Weights of a small transformer language model.
Architecture: rotary positions, untied embeddings.
Training: a variant of Muon for these matrices, 106M tokens, 6489 steps.
MLP neurons of a small language model. Each row is named by its layer, matrix (up: input weights) and neuron, and shows model dimensions 32-127. Each number is 200 + 20 x the weight over its row's rms, rounded and kept within 0 to 999.
Before each neuron's rows, "fires on" lists the tokens most often at its 100 highest values on Wikipedia text that the model never trained on.

fires on: "we", " mar", " conf", " dr", " Christ", " CZE"
L2.up109,213,186,187,181,184,223,213,193,201,195,219,172,188,205,212,184,210,201,199,194,197,220,229,217,162,189,195,243,208,194,186,185,196,211,210,215,232,188,168,202,215,194,186,218,197,195,189,171,172,178,165,210,184,213,219,179,196,181,181,189,155,207,206,204,193,185,160,205,206,219,235,232,207,193,184,190,206,205,211,190,168,215,241,197,173,224,171,190,244,188,186,219,181,245,189,196

fires on: " /", " exc", " =", " Master", " Williams", " Disc"
L3.up301,197,224,203,224,197,237,241,207,198,215,206,203,207,190,201,239,205,205,203,199,205,180,185,228,214,225,202,175,157,199,248,183,237,213,179,226,198,186,183,215,166,197,159,198,228,204,189,223,187,212,184,181,168,177,213,229,208,180,208,221,200,169,141,208,200,201,209,195,211,200,195,220,159,183,209,197,191,182,191,171,179,178,254,175,212,211,191,185,193,209,212,207,192,180,234,192

fires on: " =", ")", "3", "5", "4", "T"
L7.up316,199,207,177,212,211,195,188,212,212,204,216,188,179,229,177,184,199,196,195,185,207,184,175,191,222,168,210,206,189,150,208,189,214,228,217,222,199,174,197,198,191,185,165,208,190,197,220,241,184,219,218,192,231,167,181,197,247,220,217,206,210,174,169,183,196,208,201,176,179,200,183,210,196,172,199,208,216,181,196,172,211,174,184,196,190,187,218,189,193,220,173,162,194,207,202,233

fires on: "^", "(", " =", "ly", " between"
L7.up269,181,177,185,178,174,192,216,206,209,209,196,196,196,226,179,181,196,220,194,154,214,201,233,186,215,211,199,203,202,201,204,155,196,205,185,211,222,200,188,176,197,198,230,197,236,197,198,252,216,197,176,227,212,190,245,177,193,180,210,215,166,256,212,224,207,216,236,240,211,167,202,187,168,224,218,200,209,183,185,166,152,213,191,223,187,207,187,173,187,179,189,191,214,186,167,203

fires on: " well", " ad", " App", " made"
L3.up604,183,189,205,215,180,190,157,226,206,216,178,209,207,182,184,169,177,208,186,172,193,187,204,223,173,212,205,176,179,174,212,183,228,183,214,209,167,222,192,224,218,205,186,183,228,201,188,213,207,228,184,252,204,187,172,209,187,180,203,186,171,189,192,171,189,176,179,187,222,183,190,204,203,209,215,180,193,249,186,175,223,224,236,193,195,170,227,231,232,230,194,190,194,182,219,221

fires on: " =", " at", "=", " is"
L5.up310,180,207,206,181,172,212,219,208,221,201,198,212,218,204,180,187,194,208,184,179,181,208,178,216,222,219,195,208,212,209,190,199,205,222,182,238,207,218,225,201,225,216,215,183,210,246,215,172,195,207,216,193,157,188,190,165,215,222,198,223,180,203,176,205,194,215,203,226,153,207,190,172,184,194,218,198,172,200,181,198,151,172,235,172,196,210,200,159,194,218,191,186,196,247,170,232

fires on: " N", " information", " data", "Pro", " AS", " Gene"
L2.up483,247,207,183,172,200,201,195,194,214,243,195,181,213,192,210,195,210,206,208,192,186,174,177,196,205,188,194,201,204,229,189,162,158,242,188,188,196,178,200,181,165,207,165,194,212,205,204,207,195,148,225,198,231,205,197,224,197,214,182,185,213,204,193,181,195,215,222,203,168,221,228,217,229,182,195,177,157,170,202,181,208,182,169,204,190,191,256,199,210,188,174,234,193,179,237,166

fires on: "R", "G", " SC"
L2.up614,231,167,168,201,216,192,192,220,228,231,197,190,207,207,208,191,197,182,184,208,203,172,174,195,224,202,202,163,208,163,189,178,185,180,169,201,205,181,215,196,192,184,185,234,203,187,190,189,219,181,197,200,220,181,220,199,194,196,200,208,174,191,196,211,218,171,199,201,235,211,189,175,212,162,209,189,222,194,183,209,201,235,179,169,203,241,225,163,170,207,193,238,182,178,181,190

fires on: " |", ".", "n", "94", "93"
L7.up19,156,202,188,198,227,174,208,210,190,185,168,216,199,175,200,150,208,198,212,162,181,147,196,192,214,227,170,186,189,203,179,226,191,185,173,191,206,234,175,199,235,199,195,203,159,211,196,181,218,142,229,181,189,185,200,214,215,203,212,194,206,188,232,206,187,186,202,222,191,186,201,209,210,201,171,208,183,212,196,171,208,192,210,180,214,213,192,195,185,210,201,210,211,230,203,205

fires on: " Chun", " Bow", " Hay", " Kh", " David", " Ten"
L3.up441,210,191,194,166,213,202,250,201,229,192,165,193,217,200,180,213,190,179,196,220,204,157,209,178,240,191,177,211,184,232,195,212,227,198,161,218,150,161,191,191,213,211,195,172,197,229,216,163,213,197,180,160,171,218,172,198,203,213,218,243,204,182,200,179,198,212,215,192,172,190,197,203,207,199,192,187,173,220,214,179,207,226,183,215,197,220,209,198,214,196,214,258,202,174,223,214

fires on: "-", " ind", " debut", " rem", "rem"
L2.up64,214,185,165,194,169,195,201,209,201,203,224,175,189,222,227,177,221,200,172,224,192,178,211,208,210,193,184,215,208,214,201,174,260,226,186,189,190,188,197,205,173,206,220,175,233,167,217,214,204,196,205,216,226,172,248,158,195,217,225,207,198,215,188,211,197,178,200,182,201,230,203,197,238,184,158,179,203,185,192,165,222,173,193,164,151,198,170,191,194,205,208,180,214,203,190,192

fires on: "|", "ing", " North", " Railway", "e", "s"
L7.up412,164,213,219,222,208,192,203,192,240,251,172,186,178,158,185,206,213,191,194,236,189,156,208,188,228,192,218,211,219,197,225,205,184,229,183,193,176,136,200,197,202,199,181,198,173,201,214,208,197,200,218,189,194,203,194,199,185,200,184,218,203,171,188,135,185,181,195,236,218,185,191,182,215,194,135,194,183,209,186,187,177,211,230,206,217,200,182,184,217,214,207,225,150,190,190,236

fires on: " Governor", " governor", " father", " Bishop", " owner", " captain"
L2.up289,211,227,169,227,184,208,195,186,206,216,199,204,183,234,217,208,217,205,209,218,192,222,192,215,194,183,205,229,190,227,206,171,214,227,196,231,211,220,183,181,204,180,173,197,210,182,173,186,182,174,179,216,186,242,160,202,203,151,201,256,199,206,204,230,195,197,229,154,255,205,212,237,198,192,202,212,154,213,176,195,190,223,213,200,212,197,212,191,200,221,212,205,183,239,199,202

fires on: ")", " 1", "1", "2", "/"
L7.up111,203,226,186,185,211,187,206,237,166,178,144,191,203,216,190,193,193,215,194,243,210,186,222,182,228,218,202,186,209,178,203,212,173,195,204,210,177,218,204,210,195,228,182,224,156,219,218,181,222,168,190,193,255,182,203,203,165,195,181,223,209,184,194,172,175,194,195,198,230,165,176,225,212,152,174,185,226,194,200,218,172,218,228,209,190,219,205,191,197,220,166,201,175,189,208,211

fires on: "N", " '", " life", "G", " Saint", "."
L5.up400,229,197,187,199,213,190,231,222,188,179,188,182,206,199,234,184,232,194,205,170,245,189,226,170,212,209,214,199,206,175,202,171,179,203,196,211,195,196,227,236,169,171,219,202,180,222,215,227,222,208,189,217,207,148,192,188,225,190,210,221,185,178,208,200,174,182,187,179,212,197,184,191,191,199,166,221,215,210,195,195,170,208,203,194,209,228,180,184,168,226,218,186,199,241,167,205

fires on: "1", "5", "2", "0", "\""
L5.up298,219,196,237,201,210,182,225,242,219,190,195,207,212,208,216,195,221,201,244,204,196,199,173,201,214,208,196,202,186,220,208,178,210,203,198,228,182,182,194,221,188,206,190,223,143,238,165,201,194,190,182,192,201,195,182,201,202,203,191,187,203,212,193,168,202,193,195,184,248,179,173,218,201,176,196,174,240,194,210,199,175,174,224,185,210,204,196,210,162,229,209,177,194,219,232,223

fires on: "2", "3", " bi", "4", " he", "1"
L3.up277,216,184,194,196,180,176,163,211,174,199,202,165,186,203,197,131,195,215,232,206,178,186,166,206,180,212,182,186,206,175,165,215,206,238,201,202,149,198,216,205,205,212,193,216,200,265,197,183,180,220,222,215,204,211,192,182,207,233,182,204,208,208,212,172,175,217,198,198,183,215,172,194,197,201,204,197,204,189,201,208,202,166,149,177,171,195,199,175,194,221,203,196,195,181,222,206

fires on: " of", ":", " |", " Bronze", " Total"
L7.up376,172,169,209,182,191,163,218,161,195,205,217,200,195,235,192,198,224,172,191,210,205,196,166,135,200,170,168,219,187,180,235,183,182,217,202,228,186,205,202,185,169,190,210,189,193,228,206,185,222,207,198,189,206,189,204,203,219,197,227,202,211,210,181,210,207,242,236,181,191,211,168,190,204,176,164,195,194,199,195,193,208,204,159,193,179,182,180,183,172,173,198,211,192,191,220,241

fires on: "'", "n"
L7.up528,224,156,202,233,174,166,193,207,214,178,206,198,192,188,218,188,199,218,185,234,184,158,236,198,206,169,226,151,198,191,221,241,241,200,179,182,203,196,209,209,185,172,217,173,172,193,198,220,219,182,208,213,191,190,198,227,209,185,205,185,213,225,220,206,175,203,173,208,231,211,203,205,211,189,172,173,178,211,213,178,214,219,202,220,230,215,223,212,217,192,205,181,200,206,224,202

fires on: " No", " E", " U", " O", " N"
L2.up515,213,217,181,179,211,206,107,190,212,246,200,210,179,216,214,181,217,198,208,228,213,184,233,197,209,204,208,204,235,218,213,228,174,174,197,195,206,202,178,197,145,212,190,211,212,222,178,184,215,210,183,191,189,205,233,214,214,196,212,198,220,201,196,181,219,189,188,201,184,186,199,199,196,174,172,172,181,193,176,203,213,210,163,217,169,193,202,205,232,168,178,189,174,169,211,182

fires on: " or", " /", " ele", " =", " and"
L5.up108,192,214,220,210,197,175,188,183,228,191,202,194,181,206,177,199,170,196,184,192,222,170,203,180,220,185,191,192,228,197,237,194,214,229,190,221,207,198,174,188,198,195,196,221,194,210,215,239,186,165,212,178,191,189,231,224,188,199,198,200,235,196,205,184,170,199,243,205,219,206,193,189,186,229,170,220,159,202,199,189,178,184,205,146,216,200,166,213,213,188,195,225,188,201,224,204

fires on: "\n\n", " rel", " Bl", " wh", " rec"
L5.up262,174,188,216,220,190,202,210,183,233,201,173,182,191,210,211,195,212,174,182,224,174,223,191,214,158,183,197,258,180,165,177,225,200,188,215,203,184,218,196,198,229,198,214,190,210,210,215,223,228,180,196,206,195,203,252,192,194,190,189,203,180,174,229,202,180,201,209,188,230,196,196,194,222,207,202,192,215,212,197,243,182,201,183,172,207,203,207,175,234,184,186,199,185,224,171,181

fires on: " |", " Actor", " States", " film", " Silver"
L5.up31,187,194,198,255,236,203,208,184,205,198,164,211,201,176,210,176,214,203,215,157,240,180,206,224,183,185,190,206,145,201,203,188,218,177,228,186,204,193,200,245,216,214,186,198,214,201,161,184,203,215,161,230,234,180,180,217,218,186,222,203,221,206,181,195,236,225,210,197,179,162,201,193,199,197,169,189,199,236,220,193,207,193,192,200,218,197,196,173,185,236,211,201,197,202,217,191

fires on: ")", " Mart", "\n", " |", " Lor", "Mar"
L7.up322,184,206,196,232,219,212,200,202,184,192,179,211,219,189,214,198,170,181,181,193,205,196,210,208,177,189,176,190,163,205,188,192,192,201,169,171,196,182,164,248,225,204,190,213,210,178,209,203,193,206,212,180,180,209,240,215,174,201,181,225,172,209,180,241,217,202,221,171,195,192,193,174,225,239,187,178,213,199,198,187,214,205,209,222,239,223,211,222,181,184,213,222,236,232,178,198

fires on: " career", " prison", "oy", "ven", "ank", " photo"
L2.up375,248,225,166,213,192,209,150,205,197,169,186,178,232,190,212,160,213,214,209,213,184,192,210,194,193,228,168,183,205,173,220,224,223,209,204,188,204,219,207,202,194,216,229,223,227,177,199,200,195,191,199,207,202,236,183,153,199,214,212,192,208,166,188,187,205,198,176,178,168,178,177,188,214,206,183,210,231,176,176,210,200,189,225,195,203,174,197,163,164,191,173,193,205,209,203,168

fires on: " by", " with", " /", "/"
L7.up590,218,182,227,199,209,188,187,208,185,205,201,192,215,219,227,208,212,203,195,203,231,184,203,168,174,180,182,181,217,196,237,228,196,198,187,211,221,184,167,200,207,215,211,222,253,215,246,195,226,221,245,196,187,210,203,167,198,169,195,172,221,189,195,202,222,204,209,149,225,192,220,219,213,183,162,221,179,199,258,204,224,171,203,238,199,191,225,187,204,208,190,194,183,197,193,194

fires on: "\"", ";", " life", " reception", " football"
L5.up121,213,195,171,184,192,190,196,152,242,201,173,193,220,181,212,195,218,162,231,198,238,193,202,182,234,272,227,222,205,186,216,211,195,223,218,199,200,213,202,255,202,184,216,197,181,217,209,178,217,194,191,205,221,203,181,202,157,201,203,190,179,192,184,189,179,191,184,176,218,218,210,189,228,166,218,202,214,190,166,233,207,190,217,191,194,234,190,240,172,201,204,152,237,188,190,216

fires on: " int", " is", " was", " cont", " sat"
L5.up27,227,199,186,208,226,202,167,223,167,196,174,201,181,189,209,190,222,223,197,204,206,226,197,176,188,222,206,208,217,222,198,244,191,217,234,220,178,212,198,204,216,189,193,185,196,214,195,256,196,213,202,217,213,149,220,204,188,182,200,200,206,236,203,206,184,216,213,203,192,190,205,206,224,192,197,124,219,199,217,179,192,168,198,154,179,186,187,210,179,206,207,251,226,240,197,173

fires on: ",", " he", " |", "6", "9"
L7.up285,191,200,205,205,186,196,192,193,162,205,201,168,226,232,204,170,183,196,213,200,165,195,189,178,238,226,196,175,157,230,221,192,192,190,223,188,202,168,204,214,210,182,205,198,231,227,205,197,207,212,216,185,198,215,201,216,214,239,198,215,184,241,193,184,207,227,197,214,252,166,190,193,220,203,180,171,207,194,175,194,207,217,200,224,185,203,185,214,190,210,189,212,219,215,188,177

fires on: " /", " Pra", " positions", " details"
L2.up491,214,202,190,196,193,223,223,203,209,209,207,244,207,198,176,213,194,208,207,213,188,202,195,173,222,223,189,187,165,207,243,191,176,205,225,216,198,233,195,215,182,214,188,205,197,216,200,181,172,146,157,186,183,194,214,220,223,208,193,163,189,205,189,188,162,193,165,186,154,201,219,217,212,186,173,185,179,180,205,222,222,214,191,236,196,180,197,177,210,170,175,217,225,222,198,171

fires on: " Mi", " Si", " Conc", " Gen", " Disc", " Rec"
L2.up299,193,247,191,190,211,234,208,179,212,170,204,184,181,201,229,244,183,217,200,218,173,225,210,207,215,209,191,201,190,218,214,212,197,224,178,216,178,212,172,181,195,190,183,194,208,266,179,200,187,176,183,195,175,164,208,199,217,202,187,200,191,209,172,196,187,229,210,211,242,247,207,212,178,205,195,191,209,223,180,217,189,194,209,201,192,207,190,199,186,199,193,255,196,212,232,198

fires on: ")", " by", " on"
L5.up425,214,195,174,203,210,182,195,187,205,204,174,180,179,197,195,191,174,185,193,213,198,209,202,193,188,178,200,187,200,203,203,224,200,225,203,223,216,192,189,200,201,245,200,163,182,204,234,205,255,171,175,218,206,216,197,173,168,207,204,204,206,204,223,168,182,161,227,183,170,227,214,196,192,187,213,213,198,195,224,191,199,207,189,216,178,180,210,199,205,204,173,194,160,184,269,237

fires on: " Williams", " Wang", " Const", " =", " Battalion", " Harris"
L2.up271,194,211,226,230,190,228,215,195,235,208,186,208,209,210,211,201,214,191,173,213,235,210,201,228,256,206,182,220,204,213,167,206,162,205,203,237,196,188,185,212,188,183,170,206,212,223,190,213,191,201,203,181,204,195,206,246,200,186,207,212,213,195,196,216,210,191,226,188,206,208,176,229,193,181,216,194,218,162,170,190,213,176,187,190,182,216,201,189,236,195,195,195,185,160,200,184

fires on: " of", " to", " from", ":"
L7.up484,181,232,206,213,196,158,189,197,194,178,223,193,207,167,202,203,170,186,215,182,177,215,206,163,234,167,203,211,219,188,242,220,227,207,203,199,188,202,185,198,194,235,193,201,201,206,200,201,195,187,187,185,196,196,199,206,227,217,236,241,193,193,184,218,183,198,211,209,221,196,220,206,156,225,138,203,208,220,239,184,183,199,200,172,213,194,181,204,182,189,196,198,204,222,223,198

fires on: " |", " to"
L7.up135,204,196,184,256,207,187,198,206,205,186,194,217,234,177,204,207,186,197,175,188,193,199,208,197,186,200,186,187,174,208,185,181,199,192,225,184,213,174,169,231,210,187,198,204,235,222,205,194,211,191,214,200,223,198,217,195,212,175,208,220,205,221,199,215,209,174,183,233,203,189,198,155,221,212,229,138,183,202,207,174,216,236,201,204,207,163,210,215,185,200,204,210,232,194,181,201

fires on: "T", " H", " Sp", " ce", " t"
L3.up509,211,202,182,197,210,209,215,207,225,208,181,147,203,205,176,167,172,211,184,198,227,148,206,212,218,213,211,223,200,193,202,194,189,231,138,203,190,196,194,198,178,213,177,190,199,208,223,185,186,193,203,182,207,191,218,174,198,191,150,193,226,165,195,219,171,197,230,207,197,225,195,209,225,223,169,202,203,176,202,217,211,160,209,217,184,211,201,195,189,209,226,207,199,198,212,229

fires on: "'", " as", " its", "di", " to"
L7.up638,183,191,208,196,166,186,214,196,199,202,193,232,193,176,182,152,180,191,168,232,193,173,203,188,221,188,213,163,197,205,208,203,199,169,208,190,174,181,234,223,209,189,218,184,221,202,159,169,232,212,202,182,208,228,215,217,199,206,210,193,185,190,189,171,208,181,185,192,182,202,208,184,174,142,194,172,161,188,228,163,214,186,218,212,195,207,244,204,260,215,221,181,214,206,232,207

fires on: "De", " have", " has", " she", " a", " co"
L7.up23,221,203,199,183,182,209,216,221,197,154,219,189,227,216,176,208,212,207,221,194,202,175,223,151,198,184,186,216,213,210,199,186,216,222,190,222,203,191,200,233,175,184,205,206,179,226,198,201,233,205,150,186,208,196,224,217,193,191,176,196,194,187,217,192,222,213,200,208,219,188,193,171,170,159,178,204,217,218,231,181,202,194,184,218,169,180,225,188,195,233,183,195,214,213,201,157

fires on: " Si", " U", " Rh", " Ta", " Sa"
L3.up462,201,187,189,194,167,191,205,200,185,220,194,190,186,211,233,141,180,215,188,232,187,203,216,197,197,247,212,188,213,239,201,185,212,228,190,219,197,216,174,218,220,169,211,227,220,226,205,185,223,176,168,191,191,176,184,177,203,194,216,216,240,195,206,181,210,210,210,149,206,200,225,217,190,229,200,186,175,197,175,183,181,174,188,178,214,187,194,228,218,191,205,217,207,201,186,233

fires on: " ass", " law", " direct", " Ins", " Force", " consum"
L2.up603,224,211,214,181,198,212,150,191,213,208,243,212,207,200,194,206,205,193,192,208,184,213,204,182,173,219,191,217,190,174,195,216,200,195,263,206,214,239,172,221,184,189,213,204,228,221,134,227,178,210,188,206,196,225,176,227,183,202,196,199,196,190,185,207,226,170,184,197,188,201,197,209,266,184,194,215,195,198,208,212,214,187,208,236,206,192,200,199,204,213,210,242,184,212,240,184

fires on: " out", " Apps", " described", " about", " designed"
L3.up481,228,194,191,243,192,213,218,176,184,220,211,184,184,194,189,211,195,174,224,186,200,178,202,235,180,163,211,240,197,183,204,171,239,156,202,198,218,179,208,218,179,212,208,205,199,175,212,199,166,220,202,195,201,176,186,179,212,207,173,220,175,228,180,201,204,204,205,193,180,184,232,193,195,172,191,198,196,167,181,210,196,175,211,239,214,199,168,168,207,187,180,196,198,249,191,162

fires on: " is", " |", " a", " which", " It", ")"
L7.up599,178,198,149,248,212,202,218,205,204,208,155,183,192,176,190,206,213,201,211,183,163,184,184,179,267,197,204,214,199,209,224,191,209,212,184,192,185,161,181,224,199,212,229,191,224,215,206,214,222,204,223,241,231,164,226,179,229,194,157,176,190,208,211,182,225,229,202,174,188,211,225,199,186,195,195,201,183,219,200,200,230,196,196,208,200,172,208,208,225,189,204,209,161,209,209,220

fires on: " In", " Un", "In", "Un", " At", " is"
L7.up130,221,211,181,156,169,169,192,248,198,237,205,205,184,209,179,204,207,216,222,215,169,200,197,203,199,202,219,169,178,214,222,195,208,201,207,214,143,194,195,160,201,214,187,185,204,172,167,190,191,209,194,216,225,218,223,198,208,188,206,224,202,201,216,202,178,205,244,206,179,213,171,177,205,179,197,191,210,181,220,216,175,218,202,182,184,172,169,203,262,198,199,231,229,202,205,239

fires on: "elli", " France", " Wang", "í", " Al", "To"
L2.up239,241,181,229,208,190,207,178,154,171,195,171,203,233,212,215,198,193,194,196,210,217,202,203,213,219,157,197,203,207,198,228,177,224,202,198,182,215,213,197,261,188,205,203,199,226,187,195,196,193,204,179,190,195,198,213,204,196,160,206,168,182,191,228,198,202,174,198,201,207,240,193,195,174,220,203,231,219,199,195,193,189,165,219,182,202,191,226,189,156,211,207,216,196,219,178,187

fires on: " States", "79", "88", "80", "93", "92"
L2.up445,201,201,187,217,186,189,207,170,220,182,175,196,220,211,188,204,191,194,204,202,223,195,217,211,163,216,184,188,182,219,152,209,228,207,221,201,187,191,216,219,203,176,170,240,188,243,197,214,182,218,189,199,188,161,222,204,207,202,198,191,236,194,184,180,200,206,222,181,194,181,180,204,211,210,205,176,176,206,200,239,186,219,228,189,224,203,187,172,249,265,197,214,179,206,203,180

fires on: " In", "In", " So", " as", "yp", " part"
L3.up114,209,167,195,192,186,208,198,225,198,189,185,207,202,226,181,189,202,193,183,216,168,218,207,192,181,185,206,189,208,216,202,173,220,161,223,215,206,212,188,200,184,212,172,182,213,219,215,165,171,232,209,230,244,206,204,176,232,213,193,209,199,164,205,193,187,172,223,197,192,232,237,167,176,157,213,213,200,199,203,215,196,215,207,200,205,187,208,179,225,218,226,207,193,213,214,214

fires on: " F", "Re", " Sch", "_", " Br", " Cr"
L3.up390,205,185,176,163,156,206,183,196,204,194,176,219,179,211,210,176,227,209,203,184,171,190,171,206,193,198,201,231,164,178,194,212,193,211,158,231,212,195,199,221,143,213,181,214,228,182,213,160,190,183,184,193,207,182,208,186,205,199,177,217,215,202,215,181,213,192,194,179,171,180,221,171,211,195,221,207,194,152,203,202,164,213,197,227,196,206,219,219,193,187,194,190,207,219,202,199

fires on: " support", " lack", " develop", " consisted", " require"
L2.up599,239,189,186,182,193,219,195,221,185,167,205,169,205,178,191,230,184,182,188,203,193,193,190,223,216,217,180,227,211,203,189,222,187,192,208,205,211,181,198,214,209,194,206,206,185,176,188,218,180,184,219,238,169,204,195,229,189,240,167,200,205,177,213,191,173,222,183,207,207,199,229,211,225,179,191,180,214,160,209,207,214,224,224,189,196,166,196,226,219,184,227,194,197,212,217,171

fires on: " he", " el", " den", " originally", " they"
L2.up601,197,191,166,211,186,196,226,206,196,189,234,189,186,212,206,191,195,240,187,254,179,184,188,170,185,212,211,179,191,179,182,164,206,217,212,209,203,187,231,212,200,191,180,173,178,188,214,222,177,150,210,217,214,151,191,185,258,193,214,158,227,228,212,191,172,225,226,222,182,225,181,212,195,197,191,203,190,214,177,190,186,181,186,214,194,233,213,220,236,213,165,230,199,173,228,204

fires on: " Si", " Mi", "avi", " Pu", " Gene", " du"
L2.up322,202,191,215,203,216,192,193,179,208,212,170,204,232,187,227,221,203,215,200,195,210,172,207,203,188,207,218,191,158,217,205,175,189,225,176,209,170,173,202,227,208,162,174,226,201,216,199,186,213,198,201,218,230,153,219,193,212,220,192,164,182,204,170,193,206,241,203,203,206,206,219,226,189,210,195,221,191,184,172,191,201,218,225,196,240,180,175,175,219,184,194,223,200,211,215,237

fires on: "=", " founded", " formed", " constructed", " consisted", " built"
L3.up211,207,214,218,215,208,201,165,169,172,191,203,212,180,151,231,195,212,196,189,171,191,176,204,208,229,226,222,240,202,229,215,174,208,192,201,197,203,186,181,219,211,225,192,174,235,181,221,199,200,182,219,218,197,239,219,189,190,205,183,230,219,250,219,216,244,205,195,195,205,186,205,210,198,182,198,149,207,193,164,190,176,141,202,206,212,189,166,213,222,195,213,205,179,217,193,224

fires on: "=", " =", " to", "lu", "ort"
L7.up585,193,202,200,208,178,209,215,162,199,211,170,206,225,191,186,179,229,185,207,198,170,226,205,187,194,188,207,193,209,178,222,245,201,224,175,222,189,177,205,223,207,194,164,195,195,229,192,189,193,201,220,182,201,175,205,219,242,191,216,206,210,215,178,222,162,233,210,188,197,216,181,221,197,191,219,210,185,191,229,186,221,175,225,188,183,193,213,172,190,208,222,199,171,190,207,232

fires on: "l", ",", "r", "la", "s", "y"
L7.up165,177,235,230,187,197,228,195,213,188,218,208,217,204,174,191,203,204,203,154,201,182,143,210,193,182,211,223,186,208,225,194,182,222,178,211,192,230,207,194,183,204,211,194,171,210,194,221,193,168,225,219,216,187,210,189,195,209,209,181,186,205,196,223,191,194,195,217,231,169,198,184,216,187,200,181,209,185,196,201,175,225,198,194,211,208,198,235,211,190,180,163,194,225,232,187,231

fires on: "po", " Po", " Ga", " Se", " Cra"
L5.up568,206,189,191,206,208,181,154,193,188,179,227,229,189,205,194,147,217,211,173,223,188,153,225,200,156,230,185,195,210,198,213,173,211,211,190,232,174,220,188,202,189,187,222,209,207,228,201,243,210,183,187,196,203,240,226,240,182,209,194,186,176,196,220,210,188,217,180,156,224,198,205,174,190,180,169,194,168,200,236,190,175,203,192,223,220,205,173,194,221,185,246,227,198,219,187,209

fires on: " is", "^", " ke", "$", " Area", " must"
L5.up516,195,176,204,192,216,193,145,228,193,189,247,198,210,200,180,200,182,206,213,202,168,191,189,172,201,175,207,188,233,189,219,199,236,195,204,244,205,204,197,207,228,194,205,189,190,211,203,206,180,188,203,249,209,166,168,235,210,226,189,222,242,198,226,193,153,206,190,216,174,216,170,210,238,176,252,201,199,200,209,174,176,212,182,191,241,172,233,205,206,172,206,181,229,211,209,196

fires on: "\n"
L2.up333,159,201,197,187,199,213,185,234,190,230,230,175,198,180,210,206,225,184,222,174,199,198,207,209,200,171,207,216,205,207,201,210,218,220,202,195,166,187,204,204,197,205,195,224,187,185,190,190,214,186,214,216,191,253,155,226,203,208,197,231,195,213,203,164,199,190,188,197,152,218,215,194,225,184,193,204,188,214,200,186,181,229,188,191,194,205,180,229,230,238,219,220,163,175,185,192

fires on: "\n\n", "\n", " at", " on", "|", "ing"
L5.up436,175,179,197,194,215,216,194,197,227,205,191,210,148,197,157,175,174,195,196,192,213,207,195,212,211,173,189,212,188,181,225,177,177,209,221,182,161,167,195,237,209,233,200,225,182,186,190,161,265,179,214,207,187,208,192,198,209,228,207,211,196,237,224,200,213,192,212,204,169,222,215,225,200,209,194,167,174,184,240,221,192,217,188,239,172,208,172,190,224,203,176,180,159,197,220,215

fires on: ".", " what", " which", " by", " is", "born"
L5.up215,185,141,179,241,215,195,183,191,223,211,195,177,173,186,222,187,224,218,219,191,183,181,195,214,196,179,191,243,217,174,205,175,189,197,179,184,176,196,192,224,196,225,182,196,209,164,200,230,214,202,196,184,197,168,200,201,187,211,208,218,181,187,201,213,222,206,218,213,190,211,182,210,178,217,214,193,185,185,195,194,182,204,197,182,206,194,170,178,220,183,198,199,172,215,220,227

fires on: " out", " am", " car", " discovered", " Van"
L3.up383,227,219,224,204,201,215,218,233,193,197,240,183,156,200,175,194,219,201,227,183,206,201,191,225,192,211,195,196,160,191,186,239,239,168,216,203,222,188,196,189,208,220,232,236,181,186,198,188,212,241,209,225,217,176,224,197,217,210,221,237,203,236,213,211,209,209,232,225,217,218,217,180,209,166,200,175,211,197,218,210,202,196,208,214,191,190,187,205,203,201,201,225,188,204,176,198